From a checkpoint of a small transformer trained on Wikipedia: vocabulary 8192.
MLP neurons of a small language model. Each row is named by its layer, matrix (up: input weights; down: output weights) and neuron, and shows model dimensions 16-143. Each number is 500 + 40 x the weight over its row's rms, rounded and kept within 0 to 999. Numbers have three digits each.
After each neuron's rows, "fires before" lists the tokens most often just after its 100 highest values on Wikipedia text that the model never trained on.

L5.up423:512571563543498528528523541481510486528442443504492429583489496529501542509510519463520536399496501526498449428518498479561458496509556508502498467443450475505417538504494507486531458460534551490472521534421532451448542463541528470551509556505508485500524440530461499495553474500537528568495546501429429501459461405499492512497441470516430500487491564505466505507455500552528514479475
L5.down423:513480518455522559530461497496533582479503512458543537507566501522580467569480510543510517498470436479468515587536510528493493440541444485445489469534465547435536469513567408493463499467413511478448494532508595446533502498533457533501449468425503483481503520580604448519498492563437474517500514493558478535498399452499454492494519473558498442450497554470520469505500532570456546464471
fires before: "9", "8", "–", ")", " "

L9.up101:574498534506470456540555513554498440465527532451391601573483554502507630517488513519536445529438576473542517510485541486534491461494487471506494475485531482527543432534532501506560482472523528488466566550475510572547461392499505487575464531465454491502475511482466486539507534518469526499491468505508545484504473452613483476586498455446555515449487480502541558492499485467406500462504
L9.down101:444483465453503552518482455419574492468545508435512477442456547490487482472499507465586547484546490460536470548487457532529474495506453487472519596565473400564566496502464449462431507549530504474558530491558454537517577535506501543477568458477547451502479503462542410507428489430517447468491499502456457524558504559530498500478515518464492446549477482448537518517525488507491498488513
fires before: "9", "7", "8", "1", "0", "4"

L14.up231:460416563540431539479469528518546500485499558493509497439468460475510469537449489480490525494449539489525616543474516509479588427449488473445551476568508530437563560540443532518462548442466513515523522519555606536482517541539487493529458389491442464425503478531557590444534523532489521545508501492553500461534550521512422491469483513504469470482527468480517505539405458506527468477518
L14.down231:528540538475543426509520458482508540525455478430457467550475492530519508440460407506537453492494486492539506523522506474422491595476480481532495459463495483598479462491550509469432463494593492515516519534495479639518491460490510467474505527500517514493528543507394453502508403454583498491447487565531443557448536544473543430502534594471542535521487530511504549483564503489511498515481
fires before: ",", ".", ".\n\n", " and", "'s"

L12.up318:536499505554501441466513461470468517495427480499483504491530485490491506437469467537554512468507531583529534530508557584454504578517548512560535476497511509541417501402511464529509466574535489505548532549570502450502440398504458479537470489524499606540549439482447553513496524464513500474476505532600482528534555475502477506508478510518450514486449498417456481492532546458422516478541
L12.down318:444489494489493505502476487540465530433510488520520453510497510538519438478566498530440435523460464541523517466457448448463487525447499531536485554511464448546582507496445526553582489465521474466492499494446501481452515538477545506514442473541460489537510540425559485445528521517495497446598527515463488548516456522497497526534444472470469481477502513503492506487435441482552494493419
fires before: " |", " |\n", " -"

L14.up291:483454499440526496459486438500469440450500494590534494536494493484517429460492458526516509539536493494562494552507463444495447452480529505445553510433517469485450506509499529580521484520538490486455453527541472491473419540477523457525553490524518476476510443528548534517579491527487590513493563485421558565513517479420451514457523469533516496476452508438479554519449559537557490467497
L14.down291:576416502560485504506454515476527498431525442466502458531543593519460501465497559452425523510491485512448458527580484524492475510562513478546483456487496488484465486534511509518474504450469519461559546493547475466517477490515509510546491452540462492554547485488467461569470437490517437461517463533491453547548527457487488476424574485520498453491526485523569507540555421493488524472479
fires before: " |", ":", " by", " :"

L4.up51:499488504583510483415520452403455462483515493520558410494508505486498523501476544564521512452508461573530459486479572479443543472534472537526513448514449457468452533554507469483538429551486509491569464494581522444463490467555411529506453499457532503418444476557557531496513501483446515490425469505517430531518468485483473540449445441519440495432433515568469472505514486463530466533522
L4.down51:414485436497419483576536534565543498518548541535566530468527558463495442513448478488446551478484491498440468550489471469414504552431493448488493446423530523492527488448502510453541489470507458515532484527475516543477525494494529490389519514474522493511491496526479426485542480478503483514444526437510530508496524486499536335510554493436483485468544470524480534536526525534499455524509
fires before: " |", ":", " of", " Route", "A"

L8.up189:570497432563529496566538530529500525475488501540534462526532483523496519495375538475459482579561459529483545507578505417490473559536471545473522529506513495541502528553444401529578487489487521401490506426524447473426512507548450507484454511482472515558489468567523492549538502513462480537526450516437568491457491459519560556503486488554472488449520500532517460489465560552471482449450
L8.down189:457489558530496515434452506562517487561437495522557476494504460528454473565498588418499489479467428548446480489480491508555516479452506532479482519487546523517501491495450541505463514558480553579449551494437524467391452574467445564482462500478493528494461486492470568479528456553550460464506516538494493479570566481469477511579522482495505555483457512493537457489498402568428543469539
fires before: "9", "0", "1", "2", "8", "5"

L4.up342:457467500544505580493579443508555423497600519463439526466481506498529503510527536576490421481575459473526535438488485440514454535517528509589502503477448516566492466511456421527520455470518479491537483546519499495493571490455502481499517596461445479537504525479499517598506547457518522510487494569485528467520517519472536499485578499498536517448455520483520554446464430552475545537529
L4.down342:472439509491455576479474443491527581469571510529513508480444519456528491517567478494512442529491524479480488412485520561526484557574483473459544487568471521521522470540493544505511508530520496529595504561483505534559575446542502483499515497547524416553548519530484479513552518449489525465487573518461545447571470519491486460516478441474459562476479448515542474456541584514538493457483
fires before: ".", "ves", "rick"

L12.up376:477420551504544547430483567557485542509556510514555466531482547465530489499555498504487466510482508506532462550550419531487481547444451506486507495510482576589479485487464493446476430461460448450519491451455473538525497504505508540458471485450498453527530516544467457495531496560465531507519433474513536462443372507534447511489530514505581495486467483543471524446494544455496544510499
L12.down376:490488486502418554479497440555551488479506501452485478509451462444468517480381558501467466461523483500459583522492510475475528496581541615555479527502492481539554560505535436440550481545469480447500505517565455526478511529517463477495478499562488511443484494531539542496503534505529532446506565456520573491522481495527516499532435494421488486480446508425579528562476497512517528446547
fires before: ",", " of", " the"

L4.up52:515414536519459470550543544471481471512488563508551497488507472526494561501493454473471545502528543463503497535511473512460528435468540529546505514546526514554457505514557575404505483508475474451526575433542501498486440476568536493488491502477507553538473488511576572500514464462484515546430538538482440525570461497508438540530458550531508445563516510510527469514483573457502591425415
L4.down52:500555482489530523521487468502473566545478461480442505436484460464473532474440539462490538445501516433538493480466461545553507495495430506564556546592497440608512499460511456460472487495492446445432537546414499510490495469523484465456488519509567504538449480550499529505523580528521497471502495503457509480509452475537562495569484509479497489395559554461478596458403516448500492510482
fires before: " |", "or", " |\n", " Att"

L14.up201:506450498507505554593494502459514541520464448478490484488466514482584477494438464471500504540468520484496537541522534542518541452464495524479444531520491449487508495546524598440529475490487509497508558377441546423478514503473445564475484507481550461472545537539480518473488580545541478500542512483526515517545563423529550387568474481483452495557483463554496490485526564518511542582490
L14.down201:398529533495491492518456496521523536470489481519518455433476522403523492478483509578466505487469603509538479519501443527445545467478523531507422505537454484459539516429481514399514435472446578543529511529530583521497499455534461521480495492498516525507556522482502513537485468454470497469497559527547510520437459508512490511409499454525483516570504554487522551552545554580470494511516
fires before: "9", " ", "-"

L4.up401:457474503516488536415478533557571472491483432539574549532563490495448473528527542494494503568524475478566517457478497551493436442553574476485465479537523499509501536568563559509460454501496487456517501582475455474497470464455433542490460508563522503487457570567479471487554466494493438451509533554470497485501532484526509552539508526429555506537467498506560455478485458485456486466496
L4.down401:522466515479461518512496542540513412515473559486505440519445505483453530543585527466523478543536535514561496492504501518477534532567540471497545404452517486532519550502537465480559429480562467474527491502444504453559424500495454466475469526514500485519477487575530474562526476466495514504475577546489448557526572492476474587507461465540478609565513468530557470488531590501455456503490
fires before: ".", " and", " in", " of", ",", ".\n\n"

L5.up4:464484493479484483476505519485449513541499514482578517469570480499477536462504461539493478491511467483497484517450535521563466497522505572557482604558522485417489483452498461485513523460502510493529496439559569524476570476541445456503453534573534534552493560495479542417471546467471463468445537531594525532591403477548495439441529464527585515530406456517475510527547461489467478474477
L5.down4:496539522487454449502427487555542514524498512535490489468520487534504504451485492526512500511538489502482512480461445502497525515476508558415492554547488533465503539481564474534496516496484537458453541512513530462460433555518528501458580471537491555526487523467431526505505444558557545560563499460422560545470455422481589467498513500522458494522491522565454510473492450463507484520548
fires before: " ", "ut"

L14.up554:541519483467465548540467536499480471525485542602513466462460526456433455562498463463495493491535453431471553488468482467482556521463521527471450513514466514511503524524540545459501493599543522469409484541411487483446492502429467559484466493504457541586582502510499474552503483524533468507497497534438445508472531448485529540360500536456415525467482484509496501533517487558500536481504
L14.down554:450475479543459446502503487406450475570524455507545500471559483516484509555461485579432464502430499501577525533510493516462475546583473554465473460446533554522532493476474508434518496499531651499448530527541544420549413566520487454500518447531523430540446514478530509553530563445491593450508539484474491465475501503524460477486537547455477476516428530469501492488513547500503445540491
fires before: "-"

L14.up333:502467551485526549461427443459474474439469487441550504533556495541559580379536504485429521562539464431514586531558422500503453532474494508530440448512467509545567534499479448507537458488516486473536464501450474467520522569513481505486475497502466433504522527473537500544565513505430471463469492516506488493458538521519578511451527515479420529534528519491468443498486583457433515522482
L14.down333:527518619521470517488486507450452501595555467481459532529568456480417505480525552509479539469509449515480524508499401529513548571525539551499411517502468481488511470505488495457479465420505514518514494488534495450457441525521517509499512518576485518441492489467585533471554589515519468544473491487478557560547528507428473492488544461527439498509450471502545436573524522462502504520514
fires before: " ", "z"

L14.up259:551547521506511458510479497491497456543461421498507568506467490519540443494508546559422477514489489498493498494496504502509522512498548572469448404490467490456553496480460544474486499559501448529410551467521513442440495502472565490510491422523432439479537566528542403522548525465544464400521530534458464555457483449459495510473503538577499500498564471502502510469522503507568518433500
L14.down259:462551467524501537516486524517494491589554504555428534467506489493527461447512483454478496522515542486580521506505524474507503537421432472496526479486546500512531441474519453507491412550507576424509461430507476436492496531470545429422481521471535433522534493501502526566534520502450460585471454492471542495470507580532448472476527480484516521423474486479503444433527467535540551435472
fires before: "|", "-"

L3.up178:429445486522478482485507452431506512478559467519548494491432498467444516477533566499467478546528504392561528527501535552453493480455521557449434453567430512513513444519575477488554520487527496528543507517549487499503464543494488522503563478472461477552501468511541490475521530468420574423483510497543480496501480452491545523484511514442481467538599543502496510474492530504591515573515
L3.down178:431489500525521480447483558467498478518485541535484509477472440435525447552555498567530512517480516479501463466454484536495485463428536541520481560487475542451476523464451478463523520530527584521465522466469489468518522508512419432480550506504520465571513565563499488496527503422543561455519519459539467469503511433540501569429554457459479439489512545437530487488480544511560456574558
fires before: "|", "-"

L11.up331:492537541455461400524543589598507490503472502499521457493468506492464592491493462548492502542511500478499471498509517465557452455474511560459449571494437455429487367532478494534550462496515480571428580478481513522463481481529600463541463509465493483465456530494512439483509486475509546532565445486524581505509505479476493562467530472472515523521498558489448456458518493544540492497559
L11.down331:505446508516506517515535512492554542512557528411466563463528474459507539497552522433498459490477517495494452416527423514450472483456449497544567462558528493520468516481488505538484596470484558484543448427615565532514503567501499471539505522513439435514438469416540433570487550474441469456490557496531503491498532485524488522508497538496514428522515469562527458557520552512473443523502
fires before: "2", "1", "4", "9", "5"

L6.up396:482430515492455498451461475535526491495517439496540482523594478483394490538569492484524553521526465499562514464544569556464466489511447491416534526527527485481490527484494501592464577446531459511465497442499569517491558449470529502524490497501520460464423467531441474497537517523555519465480505570531549508469501530476495466522554508474535463505491467497558579437552419514530520557597
L6.down396:454554515470524526489523527492422450509502551433543500417543494494481531619552458597492530522439495535540481544508484518515493556448472554504537493514504470472464500533510471448459502418483476506511471503422543534506576543450420513471479469500488496581454462470475529508521471443552470484373543492486573525579563539461525510495587483500505487480481417589529460515553510517510503541482
fires before: ",", ".", ".\n\n", "s", " as"

L5.up261:499514472443535426455526454454501489470472445492506535538457508523537498506462517528535538514528537502571507438477445508512513447479558564518517510599450480519543527547520479484482452536552494521503519461482474456539523487554464508519524480509528485388528458543462536512540544490451470543545518385482473439513398483554466572497436480568525507488500499437538533447532504510517513524491
L5.down261:538569474483464499573522549496544508508497479464436508477511514473504560566478438413512450564564505483501443554451486493458485439520462487539445508536564442522508569481508446487534437526504579508537522477497512530598515512480445467487532543473553442535581498527496508536508482522527414547401520496460469532482478490508439471526498488548464507423466458472484434456484494556509475532523
fires before: "1", "born", "9", "0", "8", "2"

L4.up116:475474551499480415492503454496505517452515486480483518470510423573464513413599523502516530571512493479556540481486516450517406470449567561544573414538461498520427512485489506457522423446526462475440528512486491431532508535508513515518511584475532500450488505473502520532428518482486450493508467465520513502430488548492473510491459478589558518539489511519534520550517467507534454492465
L4.down116:508544508551500453553426489488516492454478516445469482502453462470487539457516518527512491516472516518465471480537566546513510462403538581463451503506527547435458485422513455581470597514536565515447512482550503508515470487569501503505459419476462534501545534516501566518563432518607518525536436574570526403514527533501464452513468469523475466468469547444424496486560474462536532501475
fires before: " |", ":", " of", " (", "standing"

L14.up10:432408536518504443491488476418503462548507506467536470512542561459524526493543490448459480519524514483457572501498493510440595456458502596486582477549487522427545467507503516557477506500485483489519504449497509536393510466469470516572468474504535466562537586517474509513504488486545496472515567525517439434502497612476575531436525450480541499548529570546507483535457446472543525441490
L14.down10:496526482528522430505499448452446547479495471448487569563505486493510497508459489504487432491472458523575568487455539510534502468512508449490409497514484523488511475508551568574511460489444601509490477516511552555525466433485437499542475484546594456480505503496488465572540502563523472549508515520520495543564556504511469440503475501543492491420442481493601516534500535493419550519594
fires before: "1", "2", " ", "3", "4"

L14.up400:533434534512500514494555419521483545506511532493551429564469409546451514468498531445489487494510526573479504475550485509473506531510560519502582558504498497464527537468508490636525479519475510524468510514481499499439466546453470543482553477404556578467448536518495544522489531540524477518521453473506542451479456535495469435486545512502526489472455467501457485432525508517553507441568
L14.down400:511516463470488534459445537600546558466493471470526496500549501427427486518543516488495551491417451566475503469451481520493505489407479506523445495530471433413483591490510513473520482534556490485616433538506482505492552471465527530495483512472582456482526506552523488495533475542454556513532380429480560477551534498566526537480531536505473550518524476490465530492523515473532492504467
fires before: ",", " that", " the", " he"

L3.up523:484586466553598488515497508468554487440430487519538495514508467486527471563536492520469496518473504549507586507574503582516460517551521462540488452484478475479461458544465482544467436452521483463543545549473485527438500546532574526561484539438603519463437460518561529539468454456503555532527548442538451527478442438506469485525544442475451543547534511559510587543509411461470506534477
L3.down523:479584429532604477492426549531548505399412476439506478515470556530480475589534461524491524493477460487521504542498489544428467562510472484536429469497562514461455562504470413538507509468477541548555486514480496530440395497561538505437529480484484527475504532525498507542446484457482467517562511511500511533417551490505495467463431474467449549518514547545561464467476480524452449503513
fires before: " |", " to", " is", " |\n", " (", " was"

L3.up536:480439532492520479491529498523473465463545513513541496506528533460531471469478526473490441494447456457542555520525517499438519473493531484453492502542471484504538498476481485447466496480526504380524548524480488409474437542487413516469470562571422468488512547541489481590507523506500534528535457527518444572450534508531513464482477457490533510587592467534418544496485545556417572540535
L3.down536:503499529508538474507515513434448480414525512525524479566533501475417464474503506502552427480574479515512535460515521507525526508533467472450528452515528508477568504426477485467490506483470545471486555544390450464477489528512482501506477531511425476541521566578512468483434555507486496592523462508432488466503583485492513471508504488472540506549586522443469477509450575551481583538483
fires before: "-", ":", "C", " ", "ment"

L14.up530:485520543519453503561558543450566530575472527487487475534491571509525457457437501483489486471510461540528479469451565472530482475507513504476508396568500480491439465544454501477460474557506506524509587435536486433510461526492525494533505465522592514527441488533549476509517534488490566558545478504447453495589494454514492556538534506515526461538433457453483436459454486504577498526543
L14.down530:539558442569521453435541435443528503438523514473443505549490473516467554483564511495533471488487519488568509527526386527533453502472470565529570531569507499530510441493490474491550450486501536520523498438557509537441524494514515505496455493502472480512507492443537463499474478531457496422495565489554461474509502533484503463482491527561476453490491515523522468502556488607518484542416
fires before: "1", "7", "8", "9", "6", "5"

L12.up470:519519549509509561517543479488552449490514466465534510493514535509541406521482436459507563465499489505446532531529524484505485547561513516484490510461442497489516476533532530522508506489521426545473477519512503523435538484536580514387504477551516451451474489553497500500500502542488447546426432524470456556509502516435438560533535443453565604541418414475496475513478492472481517504450
L12.down470:478457580521473549513543495526510546504499535509497507524521462492514480475508421543519505438466557398552552454453482459528511533463442502532515481426486471569486519449492489484479551475530450448509460566539470437551507524563538499468543505516513541474478504442491579538501485491508498480486519470484472482482520467562462534471505471561524496535555444538510535589543476499501476477565
fires before: " ", " the"

L11.up401:465428465539506494504415517514508453487486506514505478550494432492444546532546526459462511527480543592469513514485461413492499465439485493408475505527497559493533508485586519475478568526496515507507491469497496479569513491491539535464462530459547515486517544489492507534601451584543500444445446483498569447465474414468508506479552516516546474431514494473513490459473477441521475561496
L11.down401:496494511490501514486489463504506483539511419558457494521507502474581493487450540477389519543488401495511508533428496541482517426525521487457519467523538488550530562510463537468482471474545484519491518493507562537543516517451502466445498538479542495441497557485497525498471458490499501451544568418543445574529545479499507523506431507452552536509485477591508506522446482549445461517510
fires before: ",", ".", " in", ".\n\n", " and", " to"

L14.up513:507532521548507508487486453483487498492437444511482506553472533476537415447567558496510578481501491454455568541491449562527490459486494500570469535496471503524469477469499435533436489555514473453490548497546536451531522463544504559432497645516526470477494551498545512558493531460424496438477498457545514502470541576529464479476491517547495596500474533531474440491531484522451443470468
L14.down513:525444515453516511567471468520560462503507545556525455546525526458583498522461466531467561495503515468506447485533513451509578517467517476426475536464521462505513453500529464529499499501467463465538467495475454443442488478560577490531515511544568548481431444528499490408564540543469530481483455463499543423495529531451488500494549461472481454479530456513520404518465501496435609472426
fires before: " ", "att"

L3.up531:513508570552520519491545478457487589469477456477472525534527496510472469467524496583422434464553495429524417495504527508496459464390572502564448566555492426483476524494487480491489486498568485578498511457517480528426529544560462523521429516493469591522512468538544434531469488448478552531507526467589394536467462532491510461518472556481479444545542467489561522539525548503542524579529
L3.down531:501602517456462398463529587480544560495522490511412507503513528531495504520460575493544582444532482571491468510488438489519482539477496505463505436443566498618461531476472424475514580480457522467487438456501519469463526477437531457514508496505482550582509494557483484508497453505534490473425501481475472430460557513465448517541578429543428467456472514537485517466493540510513493499517
fires before: "-", "=", "=="

L12.up447:459534513515472585393461510520549562553554522424571520492517435515521565508470500452487466513464586580542522493501446550557589501531524505476531509521452477443476521534472484490444530440498476470473539498463530583550452559559513488446524421485546535514535469465493499550529490537493458502518439418468467601503531451470441542450523512493523471478465480478453547527556466442523480497484
L12.down447:421509482542584479522518457456449473453497490542467509525521486538469534480546450478546490403549468483469553545518532499430458419473499514496530541450566552519527501517512512432534428489475497429490476491543476512455509428488493409513516575551495505456466475489526484436503469518487514510492490484541572506540531538493522593501525408523496496588453584457458423538421594516532541555508
fires before: ",", " of"

L12.up271:572545514483494500526498501488523485539508538491537516463442477415462493486428439486579522495529539528470540528493544521544475474483485441453544593571447439538425524477485558517479481525516561589483520449476537561531504480482489552494482409484503452524413460477456553487436462540515525526504466491479514520529491447535498549551513463469487400498484493426469511461464479442498566531467
L12.down271:484436470502463506463549504457541552511566485473542489594510514522519449481519523511496473421518517472497478476507530525494494476429493393473501531494531487476474534486526441453456453493434552499490534474495470468512507499455511459566551536542482470467502505413534540480517596511392507494470460538470503532533500580546528503468458482532575478498502476514523493514508573493510533421519
fires before: ",", ".", " (", ".\n\n", " in", " and"

L7.up442:574450490538513587482536489531523536457564489561545520529492527481542518469487475466470516474525520529521532474534506566535469477427511534492539551554448459514529513581450443556499446528562522555432470496521481499483534468476532496505478466557425490455492539515545430530571522430507525601575525469467542500550473484463562518419414519536508500496534555543468472526489470468466490463437
L7.down442:507473582457528539451485500496540491529428596532475555500524466571510528511493502525548456481460418505515441564545493440466544554471482467491490540451496498510516455539465540530514575541445539508508525486492424519474592561541544543468464494549546465503472560497521511462532465479502472491454471575503521433522515576499514535436487476573478463473458504535471481459527475496437532536472
fires before: " ", "ar"

L8.up200:544461449488486602442439526456497437483520551516532541505534561490579495519514479460498500587502493530476546500486520536471477498545515463512525494542583528546502497512448568530481534484445475465582550466478542510491477441431491505505507456473474452497406538515445470494466597580565517497468501480534560484430507478500542454517519463449524475483535519494552485492573462535584589500514
L8.down200:498547536492578524463500449576489479468558488474534556496515494521520483449453518503453485526483527541538552523527497439559537460526508471535532506498501491532498530471519392449511580482535519496518489441463508499512574473491492551451519545508464488482473463419469412424523479553460469529488535436562502503574478380458488475494532555478522453447460468567557541494544464550530457524520
fires before: "1", "0", "2", ",", ".\n\n"

L9.up171:501515538436547509506556517451518448514501497429504483597469473497507544470463546494547487434507552585523571503512455458462470558470458439462533526487554498515528478498543501483562498516497567471566550510521421520504509537562451585575467495515578498528510473473481495566489470455484492482452543479430557404550462406523501511517478509493539497473552478517551550458471441529419507465523
L9.down171:495533517463444541512536579574501514518475515489445558519471490495488496503463524455477484494488486477485547487482493564518472507514470514527461460529577512474540574497400449462443369517507505516453517549497510423546490482488542533524551571490541381434549527504554531523518487509546460493511446541493428502527503512438489461534535456503471508483478541474514431552518587479509456483490
fires before: "9", "0", "8", "|", "u"